{
  "n_layer": 8,
  "d_model": 192,
  "n_head": 3,
  "n_kv_head": 1,
  "head_dim": 64,
  "d_mlp": 1024,
  "vocab_size": 11631,
  "activation": "swiglu",
  "norm": "rmsnorm",
  "norm_place": "pre",
  "norm_eps": 1e-05,
  "positions": "rope",
  "rope_base": 10000.0,
  "rope_fraction": 1.0,
  "qk_norm": false,
  "attn_scale": 0.125,
  "bias": "none",
  "tie_embeddings": false,
  "parallel_block": false,
  "init": "uniform",
  "init_std_qkv": 0.0339,
  "init_std_o": 0.0,
  "init_std_up": 0.0339,
  "init_std_down": 0.0,
  "optimizer": "cautious_adamw",
  "lr": 0.000732,
  "beta1": 0.9,
  "beta2": 0.95,
  "weight_decay": 0.1,
  "lr_head": 0.00527,
  "grad_clip": 1.0,
  "warmup_steps": 323,
  "schedule": "wsd",
  "decay_fraction": 1.0,
  "decay_shape": "cos",
  "final_lr_fraction": 0.0,
  "batch_tokens": [16384, 32768],
  "seq_len": 128,
  "doc_mask": false,
  "train_tokens": 299500000,
  "steps": 12221,
  "dataset": "wikipedia_en"
}
MLP neurons of a small language model. Each row is named by its layer, matrix (gate and up: input weights) and neuron, and shows model dimensions 0-95. Each number is 128 + 24 x the weight over its row's rms, rounded and kept within 0 to 255. Numbers have three digits each. A neuron's up and down rows have the sign that makes its largest values positive.
A block is one neuron, or neurons of one layer that tend to fire together. After each block is what it responds to, as a language model described it from the Wikipedia text at the highest values.

L2.gate82:112136148149119119092108132113174144131126139137120101112133164139076150195130101165125147128146125127138128111140122172122147149116123076144098142122066137122100137116108117063128102138155119118112140097143111116140097133144142092099128124119169154148156158093173147132137096113151089137
L2.up82:132121124136065083167149120104132158157109183149108163128145121120108131111151150110102127134139114122122154098162106155117125137176091117138108124120102159130111129117139090127125149168132154133114136101106130160158079145115130091159123096157142134133097143147153104134109132110153156096
L2.gate579:090121109127085115157131138082112187172117142129109127122092101120101139109127102138086128134130127113132105136097109079088135194140144111107095109129190181159158142148132135112138099162108110092164171111147136084135091178154099097125106100145131146108109151106134141143149126110141125170
L2.up579:148126113163105131150142158108090156128112124171101127115121126138138184119171144126124113157146129135122143149130118098101125113116132121154101064152142126143151142140153145132129149120131114108137148101100143128145083179151125113114131103155133104136116118137156113135122171120159123134
L2.gate755:118105099116082133101101117115135139129140096122158126145117125143139156146090150140150147152127131096138113149167105150168161106141108118117138138090066165147163150108099142134116131098159148124128154160131094143142145086137112096136130146155132130147131141111128130163104136148151137143
L2.up755:121150144155162156109136107153118123126189137151113149128113105100121106189089143125130067098118129125148085111122111104094081150133163135123134138131111123117138120165130139140084105137121164162089132111113099107147102133095134121179149140134148158084150142103111108144109150114136160101
L2.gate947:118126136115108125108113133095156141110159150124110137136138114139113143123133102179087105133174129096149120118149139137155145170144103127116106078127145145127162147164128153106157162135105113108110137110119087118127070156135104177120129092132145124115147124131129139134089151134175134133
L2.up947:122147116105121126135119148104132124099115129120096142088099126126073151151137110153181148130114084116154126100133105161139159161148144064138123119137143171178106130129114097100132166120129099104116161082125113081111124130120134092145128097107114161147105149161109113129144096147127131207
Infobox and table numbers

L5.gate412:129128178140157119107111083117114130124127118143115113111186083133144117113146127133157144154156137137153159148120140127113141148083080148109161149210133154139145154127097128119155151115122114090120093153160116141097089141152114087123115174119137114168096098124074149123125088103111130096
L5.up412:107145072123130091114125159088127137143147090140115108134123077137126136121130126150129129127158125142164125094123144124113138118141069125119135120141116145116132092084105129108077141136140180158200117106120168162117162087108151142102136090079119086124146107144147102150150108127122119130
Value-introducing connectors

L4.gate60:121093133105093154099133122135152142172092136126112141117122123136141133114120112134137183105115127161146124121169138136150129117115102129090164095147174129111088134112122144093140149089150106186096139125136134153131161133142147154118171106151108155094088151129098149157183134144102119137
L4.up60:100154167138095098084126127098097150178165160167132111122116140118113147122130128160169104105165106127118135152104100115110132105117152112149139102131108143095079113105126127117136181133168093158163154122127130111121123137153126128143125118173101157131163131087114133157088135112125104142
L4.gate469:157136150104123079156123137179132162157110141074070136162146118121116137109132150112143164149174109126108143164139139087144113078153113152112120146121123108152123150153099128160151139098091125135102103137113115154121118136119100148173082091063142126126136144105103127112112134107149108140
L4.up469:105181128122119114084148158153142138129132146132073155089164147096122144124122140152167054126110104122143140156119124155140099095132139144138127146135120138096178182163077124156106108145107135112139111095098109099129087113140120149167079100120107134123148148108132105147107122125112170074
L4.gate654:139143120114084135157111132138177125136105135145116136133151124116117138121149125132108134140124103151140150107144145143166134122145144125070150094102156142116114199175145122103137102123126118153088118086107125170076124116153133089126177131105129164145101077121088131098098119111123098124
L4.up654:115167168129103192126125138147138145134146126131119146139118111116096100130138174163133102148185119130124127151087138149127153125153182102168162108128106165127072178109104103135159125122144149126119146093139129146138140135082129186131121116162137152152180134128127158122101146123119126112
L4.gate757:142115157124133138098120151140157103121131150142137121117163124134129131103146104151107139080119145116083158147111172178099139090127138112129152134159126144120087180148116109086154142082176166129103125106145122150105146141117115128113079134120119130166161157164147142149097130098126112107
L4.up757:127110083162121100148122137160124179156102118161112115133108116178087147117137130154162141146097130146149117125105123140133116133117160112133169117102142106169110135107160135143114102129082112091141143132109085148137144128121150130102127126160135144159115131106170130121135133185174127135
Abbreviation periods

L5.gate971:129150132137126124118140100114152136065191093120127137133125131083116174131138150169111141127151153122153106147165108125133141084167139166129108186128118120093191106156129103097114170150185142193128124102136146141063153140160121121109088179133148115178088151130158124159132126114136115140
L5.up971:133133121138139142120156189129131150103140096143173154132171086127112143115127107136113132124153127112143070144137112095123183136127167113124138115112125148128132151145136143146117161119104136123122145121116135141115074120139109120112146167100129148125161115123105150144085098134191167162
Infobox field colons

L5.gate689:093120134091113168146192128130124107109134123176097093110153122155130139167124136141156116134138139103149142094115137133115127171152153162150097166128163134157102131080125120113128183135111169117112136144129164197095164182131089104081130146137163132131088147121088114108120144077141148133
L5.up689:102140132114158091128135157120147110086108153148148123145092148119079110137146112129177120120060152186132128120130165149101132124121142121128136074138145111121136123119113114099149114106113113128126103103091072105114060112137155143149155140072114101114146165090121110130142134132126122112
Year-prefix digit tokens

L2.gate249:176143128108134090165132109118177132128155093107098106144132132160141138133097147109179139131132107118184141141163094124157115119088103146141146156124129121110149108165125112088122097150132142134093114149122130164108103085118175148127100155110157113136161114125086104093177097111133141152
L2.up249:133133167145111141143145123136135134099135119135120102120139141125165125148126112085145145128125125171137131134105102134111114142127172121151118087100138115162125114123134116135127088120127114121141175122078116110105126102110132122121146148071156109129128156102113147090155056152128138145
L2.gate351:134127149168135120125085106122116150123123102100105148157145121121127146119149127155154114133106120148116124176191149082129135132107092137109143108090151145153097155111120126113166138139135103136131110107135179124114090197124099146117122153186137126146122124117175115150136111140135099113
L2.up351:144171124121106152126112104082127150124155090135134098149123120085102121123098075114100117141121126164155135132120109120132116125089109151146094145124140149106153113087123089109117170092078102094105119115094145137148103133147130165127191150128154131155120113120132088134136117138118111144
L2.gate363:112139137118151145140120152128158125101183103085106143083128109118163125140116094123166142168151151138138123128136143101142138158140083106112142154192127155129098106101136104156134130128160116119092156149132158113088143177136131120120103191137148073180102116149102078138119104099096120054
L2.up363:101158122158105129104107097153145070102176118145100149106158140091120097159129101157165091092147125150132140115118175151099141150106123087143105105122137119114088157087057133129126124121137109121139121109116119106145134130131086115105123130135144177124137146122138152133135157127128131093
L2.gate754:109161075139127150141130151114152139145108112130131107111121116110149132134137101129145147136121099159155140165106126167170118107120127117146133148185122161118153113102117109099128093101146118097088100146078103117118116139103116171111140176145136138095154111146113154147169092112099150142
L2.up754:097132112127102094159134127110100088131079121145152112181175160138116158148106105130180079116117145119122158064136083121135141125151148140066141120101144183116120171109127110163143130080106093103140119092133155150160102107110122107118116146139152159120140101155108128131139100155103132127
Year-prefix digit tokens

L2.gate207:117122084091062105126090106143129113162107128094077113085128152120159145149128117118119154137154100183141135140137137117106127095167117140175103144126147098111110084076119120127121156110131107138174132123073117081107144123104124118130132142146105103133142143135111129141170095099109072145
L2.up207:111158140122132103094133083173119127112129110102102080083119137095140134139124146110094165149130148145127124115122153148157123141168132172125124157130112118091149117154154100117131078156148116138121141123106163132138080087164120082124125147146111131134147124130138124121104107134135148113
L2.gate299:141173117108114109117128099119106158150143107069114117108080085177132158147129120115152123173134165127128125130146138154159132125088082111132142094143158109116113127158136119081144133121154109153191126128157139105122119152150085111159128156118113176122106069126123132163164114143108071139
L2.up299:162129143094096157142122141158095133146117150141135149155124109084107169150101136143128097121136144121120103117141150123148146129128148154162100133117086127158115116122163125158135147124105139127135201112110129113113092116130131185136135114129174089116175120093099108112112119124121129140
L2.gate818:129150141090100157114118052116135155151121083141133127130150117114120141179129144129111143092111099144145096146163111107100164136137146128178195108158128118100130150135150127128130139097165151113112089096143139155126105108106079148117136153130137099130132112123118164124139073154156113122
L2.up818:088080167091098142163120130120133113145141126115105145092108107166121079129093130168099098120137119116109107133148133126147143136143165135143139119129087102120117163162129120131152126121194163117083133137149112170120120135103135141147165105167127140155126118141079144117147120105175173090
L2.gate1009:124142103141118089087118104151110158173120124136097150082127134151141188125149118095115133152110140179122125145153115121129143126112122126160111115128108137108122064135159137142127148107202117157173113111146116155121133120150162132101129164159124126111087128150152131132111136101107129162
L2.up1009:104102119137128107129113095131112124112154143093115142122085126106148104094106121120122132124102158149098138122122175144159167135109153146155135119087127209097118135119092163121144122123138152123130141094115131131160142101130108146153134121120116157149102112170134088131152125125151155163
Mid-word name fragments

L2.gate467:116144148124161134132149114159113124081161166133165122103135134109154168168127110151115147140166120173139120121109121108182115143113090120115078116135123134122135140111076135138172114113131110139126069119143142116151138100084131092118104136110128119090135119086135118133103169148102134137
L2.up467:138133136124124118183138133097140114106154123151098129152103144138122161142103155143131165152146087149117138124143130105132135100145093109107150148116162099105139089163112127080111094130157124091103113114066136152110122142121158126121123131122108111167162101155136140166173141179170121153
L2.gate658:119157107133129099184111115106103069117165143147152138116164119137149111137123147121105141113137150112114152077132141131107129105114140119154122133078176116147133135130123147098135105139145137113113096138116099148140128120118122112105104114129161092127174130151103127106168101132161100127
L2.up658:092167111136137118119128118128123098169134087154134140132100136171160146111187136118102160110111136152144112131149154111115115078112139112111148125116115129144104146125130213107128151127159110141122058126143116138136117124126128110117119131138113117139153080093097086130146099122182151166
L2.gate970:131152136184133145116133129158130124169167167092118138133155129127103140114157118150119136135186108118109154112160102150130128113134138079088122104109104134160137137131104101124129130123135124097122128158122110115121144154129139149090122131134101149168131123145154146131170091136137122173
L2.up970:141116197072112118123100165127170113155139137141142130129151144152108123129135107170107132126173141122115096093111164088139121159145087091115143103117144106159112189136122123131114134138118128153147124144133142161149124118082154129113118112098126127131129157143130142107174135141115088153
L2.gate983:151106133096127139160145141106146091118130100103108156099107165114141144113147138132104162096120112113145127124152131144099141111101108105153099174076152133147150106145111117124141131144145121102110140162086108109086114129115158120119084122090186112106136127183168133113149098136156048115
L2.up983:126116115120109108123085114109131168112135148165122136085115098132141147150115122204126142111128110134115175098150120121110132140111102110141128089094118128151146095086121121083084143110153100148150146128118168136155138160137134157114153166104144118107159110107148135138154137159126141132
Table header row ends

L5.gate271:158105151085138123139131105138132160139160153145100148149125072135078158139111144151139164129111107134131157099107142118139153134116171134099123146140154118135136168148133129112148084146148145098103139121110159129124147086123116148172068109094088120138108123101109134147137094091144108155
L5.up271:113107118172146153127136163143129130137144104150121107163146147127140131153163080136194120123163128131110124069119123114117156172116128129116127050132126121137110147143141125126143083126156127147123081118150080138108081127121151104076157127123152108125148090161171118107162176125101110122
Year prefix tokens

L4.gate14:120168125104080162138163150153129139110133116173119129117166103170143161147140126144151130115162086157136159139122122111137125131120128137098136072153152148128105134147163116104155137093152119138091120126115133151084149099155128094118125137149145157124152072116110127082140180139086132150
L4.up14:116122131163068161115143138144114073124135152084126108147079112151118113111136101139134099116120142106123162133138186112119159090113127144091076118129086089133144160097120101109151096119088150108102120121151119123119150092088103107106118147097082144128144105152162114122146117130092150117
L4.gate397:139105139144117152125114116152106123115141156097162104117109176121122170149127116116134164141132118145170092155113152108141130083111129102132137123148150142090156132149066161139162126145128120127104138104139130125088139099133092103123144167136109112133148158129127132095141170100109126087
L4.up397:106148064162139142161141102167133065121097115135141126108168132123123139116134149122140116110129142142152156117181128121128149105102153144140111146131136166151116147099095092136103086101135132118148145084140138134123122105106134113094178107121106119126108096119124069147129114120121152115
L4.gate534:120154152130110121122135151179110090128142150097116153091146138145099146114118109116149141110134117150132100122143165148154105123137143098169094166128140101164144111113145123088140107146108134131091125118114128088120097119128142107121134166054139056113145168140110059100125118107103111140
L4.up534:115172124178075193108146143139124115146145114088111128108116170116112111173134095143130086111138121146139124107140135107116106129140096114124153145075162123146131141135129152141130137134149165147098108100155126119121114087141127140110140152115125071123167133107118116138138109098100122090
L4.gate588:160119121114120156113151104126145078125164163185114150118146116164161163143088076127128114147110157164104115129119141106087146105155158135087142173120143138100166143105155148115115109160149130133110130140133170094100152101118103120095125118108141148096108099135131127120154072150145097141
L4.up588:130139074145136141134145106129135160080120133155118130137125158103108146154153099154117124169107136129115139140174168134186080172105089095146108119100114111164134133111148133146088158116142155140141119147154156134114144156122145119102154146131191113136166136167114131143153127153093160145
Year-prefix tokens

L4.gate346:136160155131091108154139113134100133161120139099149096116120123125146128083119158113126107102114136167090116135156088146149117092115132138150098119172123099104109146105131071098119084080145132145125121157139174135138157141111130157167132119111102125121172077129081123156118138130140113134
L4.up346:136157124148124140126110189121121108144119107146138142111113137107127127085134161152117123140133117121123150160134158161151129107168120165113132129162136133115117171169100108115136121117157165146146133130130128129128135105158150182158138135114106148098101125126106150155070154106138148073
L4.gate552:129157159143140127167147099152119128158140122113121100150129104094125126106142110181139109110160100076096138130159109075126152114069137150103144137144128161088091134131144113112101179086122145139092111118112127117151094133099094110149142116154101166123113089170136140110127130137135149113
L4.up552:162114145136152083117113138184122115119098142106157078111115132111136114098104118089143147158156150152103125099103161153084102125106115141134142129134124139085105115181136148102122126120102148159143144123138116163147144079078077143140175140130087143182086084111100085150133134176134128115
L4.gate759:144167108084137112178145148154141144121119111170102086118100127173110150115178167110109137143128154141091154142169126094128117122129142150170144127177140109128124084105120108160143101086116146141115146139140147119139071114126128134123135190140148131158171111142154145111182127097115119165
L4.up759:111121171152104134125144130139189136103089145121158091125080148115126137140127131156116138130113130138139126185145117081157152125110067115090155123115122122137127147122145159138108121150135129107122169161115133140124110125143116148113136149145104143202144115125106175110145156107142094124
L4.gate861:132149111138121125144134050158090179158107119127129123128119137134134182163135124147073122125118113113111129138140115158148124142084078153124147087140094174103094175156149158137187138097134115139118127154116160183126094097127123111125153163138088103116138123156099139120112168125124113154
L4.up861:098149142162116131174104120135134086109099100154125092112122130119142138150113107123142140155069163138118095112153151143121104099111143091124131150171075140099096144145110104143154131145144155134125149137159127143134125122128112164123137166110078104147142117154113069095108145127123140125
Mid-word name fragments

L4.gate1:100114156110142106095134120154113069156106111127152125157114125171093150167141145139187116122093090122159121126143099120090135129143151155128145108111176121108128126114142123143109159119108109113111136139133126123137122149082086130148132088107124143134078136100103132131149121166153098158
L4.up1:126135132100134125127160128093134154115139132120105132130102089099106141122122138171170118139129095199140093150150139094117157100140123144109130148122127180127127082147093154133147141120104145137130137126148132104100120141092129123174112095074135104158122163091097096161156064155142145102
L4.gate113:112128129086132118151078128125094126160140134117124148163065105112126136117162167163125177119133135136106127151137137114136160144126113189145116085123108099079138134096136144159108145149110118138129090118142161134125128138103101099067142095142155108104136128111134137133164112144096123161
L4.up113:085118089123144144089144128130104104107107109177107159161155124147132126104136142074155168115102148122154121137143150119147107136156127144161112120128075137124132114115115134149149121170084109161145103107122154087125134146159098107116185147122136140141174137074145152145129103121146109135
L4.gate299:154147122171126163071153079100150112112183162143119136076141160115107130111111110128120129093103117148088133139140151128129143113098157115144090160118138139130090160176139148104109136158134159132097126121145128146140123081146104097119106157099087121144134150115123133112108154084136153156
L4.up299:126153096129155139116099141145135144177166155099155117135164146159135120091126164107118151103148125128063136139135122161110129142112127107155117094097122138155152140104161141148150127148123100138139119110107119136132096078148178155105066108102127143127095109131155106103147109090155124145
L4.gate826:118121083143146116173120120127120085091078132106132133131120139125145135091113128147157128081099156078117135116108129156124174124133126139087091120112137122115131142172152169156110176111107129141121076090137146129154107141128155107083117114151091090091112064150093123112132091123125121121
L4.up826:135130085142123138170099153113135128099131087070120166131111106128120119150144104117131103103125106142116144188101126169125163122142149151121132108119139067086111124158157111117161128127138141152144125112125162161137077131153144061132098093136094175130122167114137147102121136120153178122
Year-prefix digits

L2.gate79:106105053152084130142147152155138123098151141131124107142167113162098176162130144104128187148116113099106146112171090143123138130104115130132086114115175146107115103096188118118149104064128142127112143093128150181118139135108134117121089129100161103148127119138109090112158120110144054131
L2.up79:163148133094134107105161129146123139146151129120119122113166124148101120163155161115136127167133122129117139127144172096133143103189133109133154130096123115122144132140134179109120156116114151128154097173125123152099064147105141105125100139135117091141102149105104134095134105166120133132
L2.gate86:143160140126142154161133137105164113137147144116121125168111142167148156088184113159158166105178131120121145143139125123113144129166149179132089122109138138106123135152149147147101111116065184127061137119142123127115105105132118154132166135109128107177143161117154153080140135094139121132
L2.up86:123152104146141115088114091168109127151118121131137093136167121157131122102128099162189134107138138128121126131136108148160160132159149158132093124107134153117099112120147117147143144127126164118170130142145109128105148105152142092146140148137145154095186128100143095128092116170120155139
L2.gate654:148139136126170127147160117127151166136151108179076143163147133140128160145130124139138152147144154147143093136167126091127120149141131122115122108131158142110141112133167142114120123109131122138118077159129132148138097098138132109141132101142154103138129113122119085077180133103115143163
L2.up654:123119147143143135110138093143109125086104113120136153124190128126121164130091099129108107104126172142127091147102133081124143117150134160087098123070156165071132108118108120125117107113089096144124103112128155147156104100142145102133147129100115132099133146131143081098102108086084165119
L2.gate985:146129102083156144157186095141132128124114133082078120169152137117133141124142116154121135127160110158153126148106139116125156115158142119130075106141109098095177098107148132113136124162118160158148149162117145127069121103146124094140159139149139114164166108104110114141111161127122145106
L2.up985:134153129148174107135154121159094075149133131125134113131166137138122152110150150077162163116117110125101140108146085109151164124118133155122115123104094143129093123125134112141143126138123131108104135115108125105137151116159087128146126095082065139146110113143115146090142082143093138123
Year-prefix tokens

L2.gate428:129136115164153099093086149159122133174114135125103126078144108105136170102155128159124146109115125165084097160164166156144143143155144088100127136091085119135078117130102130110130118097112146106097134142127110121124162131099120102122154175157122137133103179086137129089105113140137062132
L2.up428:131079136167181144106127112113133170159138144135136058110143140113134171129108145185120137152134153113137155112112114139097144130118097121144140072147136109107189110128108163149153130106153109103150131154139116122147128115099137091110135166106138131152146111174145116147129132167127090114
L2.gate511:139122112119137116113100091136141195165113152160123078144115150129162138110126104158131121157111127186145139124130135187172142134138159124125154147150095083095083080117128135112105112142122102119154101098116122156079165134145088131141134158127118144140128112092091151136147140150134131163
L2.up511:143106144128191068157149092125106132118097133105118090159173135097121135084169132139086086132103132115172114146113111127091155119124123129123121095121112134111136147111147142143152123160125153109160161097122119165115120133100155124148120139110133142117138120160147114147097110135123114124
L2.gate548:109172142125158092139097088097121139139134104120143173133160109111123112136143106153125140137119114196143122130172114136139148143129106086133178117162123144084081092110134117144150118140150118129121171108107089166117093133154149077138100154142140144139100119147138095122062140126144115151
L2.up548:136165138143121146149129139131170150114146166165146105148149131140148146124101136153100102110094097138138122127141179209104176090098157140094112122139134143080115154168140113135151151161152179121122127074147055132104121095140097088125087140130108160151163104113127112098112122111107111153
L2.gate602:113153094148158125118117171114146147145092151133118097139099145151119132102124115141126144176096191153111097154103113149124136092114127097081127121148133127154115112166097133121154141083126144138167091127160105163133147153096109086139149193109090153169141148122102138116133138129138101152
L2.up602:147126093125124122099093110127111134155106097159122171146137167083119118080110120120116129131095103136137106163124094151112126082119144097133121123110094153152163102107138147134137120118137122137156134140139097131108156111135153118097129161156116147131116174103181124160115107203128113165
Abbreviation periods, word-fragment completions

L4.gate76:145101112107123111088120130145155134113137131158121153137107123154122150146171141151115122143110102075150127159150066123156147092127159130136128166151141117125144149107191101083106160157133118129144109150109136168121127140164128129154106118165177142127115131118136122078101109102113126134
L4.up76:139152114151081144116140137179165137130087152106109078126138101143149101125102106105139104166108142152119136135151144082088081130197118148122168110127096180132172135132113160097137150115126135126145118126129135147157145063135133108142127107121113120135133131134107135137129117079112109122
L4.gate157:162137134100087147103136133102090164121074121118131146138089150140093138192094104167089138132115103120158121091075139139105103147119152124110144141090111124120139154150136125095163132143154146111168159120147138106121099133141092124098096106113110094133081134123147139162132160113134127140
L4.up157:079153135144099103098155121120137094125109119124090096151166158119114107139098129088133161116091120096084128172160141142120120114142129113148122089132128168111133170131137138149116139093146161114117140158124122154177103158140159146117086176114113122070143104176101161136104109131112087104
L4.gate255:133075097131143099107119130106127111108118106114149124140095118124125119097112090153121102107102139064146106159160117137148149073132152154142095141075091134128128166144107095117130145161162156146129131131170109135139103116115105117134144130131100127143099072121143152105116153121151137143
L4.up255:123163116123147123130144150112107107118121112122114081120119165165112137137103152117157134135127117144159144104130133081118133092100104062112103099107148183156115070129172117135130107103129133164108117096116122159122124104146123148168104140115123095141137135091132074148121144074095140138
L4.gate443:107113139163119135161126165115179140082162156141105136122151122181103131135142117155140097157135120100164144112123167108102117155113134121093108163142096122155125148149171153091143153107122149147128115076164128170116121182099132127130134132128139124140082146144130123119116128120114105115
L4.up443:109094132158069170124144099087128112074163118150099130152119101119127152095101169118115075070115099133113125095109124145110165177136152125129143128137102109115137122095166135111162161150147154138107133126122146139137164115137109151131131147173136107149119119128131108190128090142129127120
Infobox field colons

L2.gate214:096139154143080115107154135099093136113148088137118114127101115119150178122125123103117148098114090111142124086120163083095127142103113118120157142132133122107151145156119118069134163130131131143120137113134123151101125110143148157127149175115110153113130110158122121140099143086156077108
L2.up214:153122147151141130092097114135136116143166095115097140124139107148156115138146110151106138162124101128130116150147158120131106216170127099100167137109114136160125140091117191158150163104132107121140119172086110145092114126129132170107102117144156165159147153105145103114127081130085119135
L2.gate543:122130145124181132106116113129185115101159121141086131148108096150134144126178119157135160157137100093142121123106087123119108091109136127105154126117134148089138132163129162108114141139145119092130097068149095124126116115128109153109117159134109125123143093143157106107117126105164087168
L2.up543:140144150105139120135066135125178108120183113115138084162152140160138116173100125169086167133118138119112128088130139096127102118138151133117145143157137162125150139144131177108112104157108097141133111074128160136160152101148145117132129172113132129111131105108133101126133143133136125105
L2.gate659:124089156096166136173148137103147122125121103148088137155101160148139158109156140172150152158121051103141127116128133138120129089129081127069098119115133129133143148129092135103142144127097166129113128105112116194080104137161141121092122131139151115153090120167145144125111098093176069111
L2.up659:140098113090137115134104108148131146150117089124125116146159130143132134126107111151138186155173115114125134102103096129135120122157113109091126117098151118145148163160093124147153098111117100130158106122111107134138120109142117166135128142125109094108099131114143128165089063130141118069
L2.gate735:129153130120122124140106125147125161136166144112103130130146145103139165107141118185083130127133090105144117123137188127126075060078122143097163166134139140165085131160119108125165171111121165131132089120136111138077140086153078147094109132117148103123134139138135113151122144126118126114
L2.up735:114152127143113119094119148137133131169102133119121125121138142132124128166104117150104106089110110089150164115173130102151135124144166151129126124085079139140143087130170109102161174139078167128090083118152121160124119094161162156120138133089125108119140121132116130161137113142099121137
Infobox field colons

L5.gate801:125167145106171105112136142127127126104146140125116131107125141120141177128163154160179140151141115156115082110139143181111096137144114104108137164109165106109118188124113142084127105131129120079148123155114086168136113132108125104111104173139131161126144176120143107152084148143096110156
L5.up801:111068094127127148089140100128134144138151166136099169127142106099094140116171134153097148162131104159124087129120147126138089072123114128165119112153102162170093126094128105154173152127144157149143119114130107124093138106128163124137095125128110119132126122134146135124119144130125100078
Abbreviation periods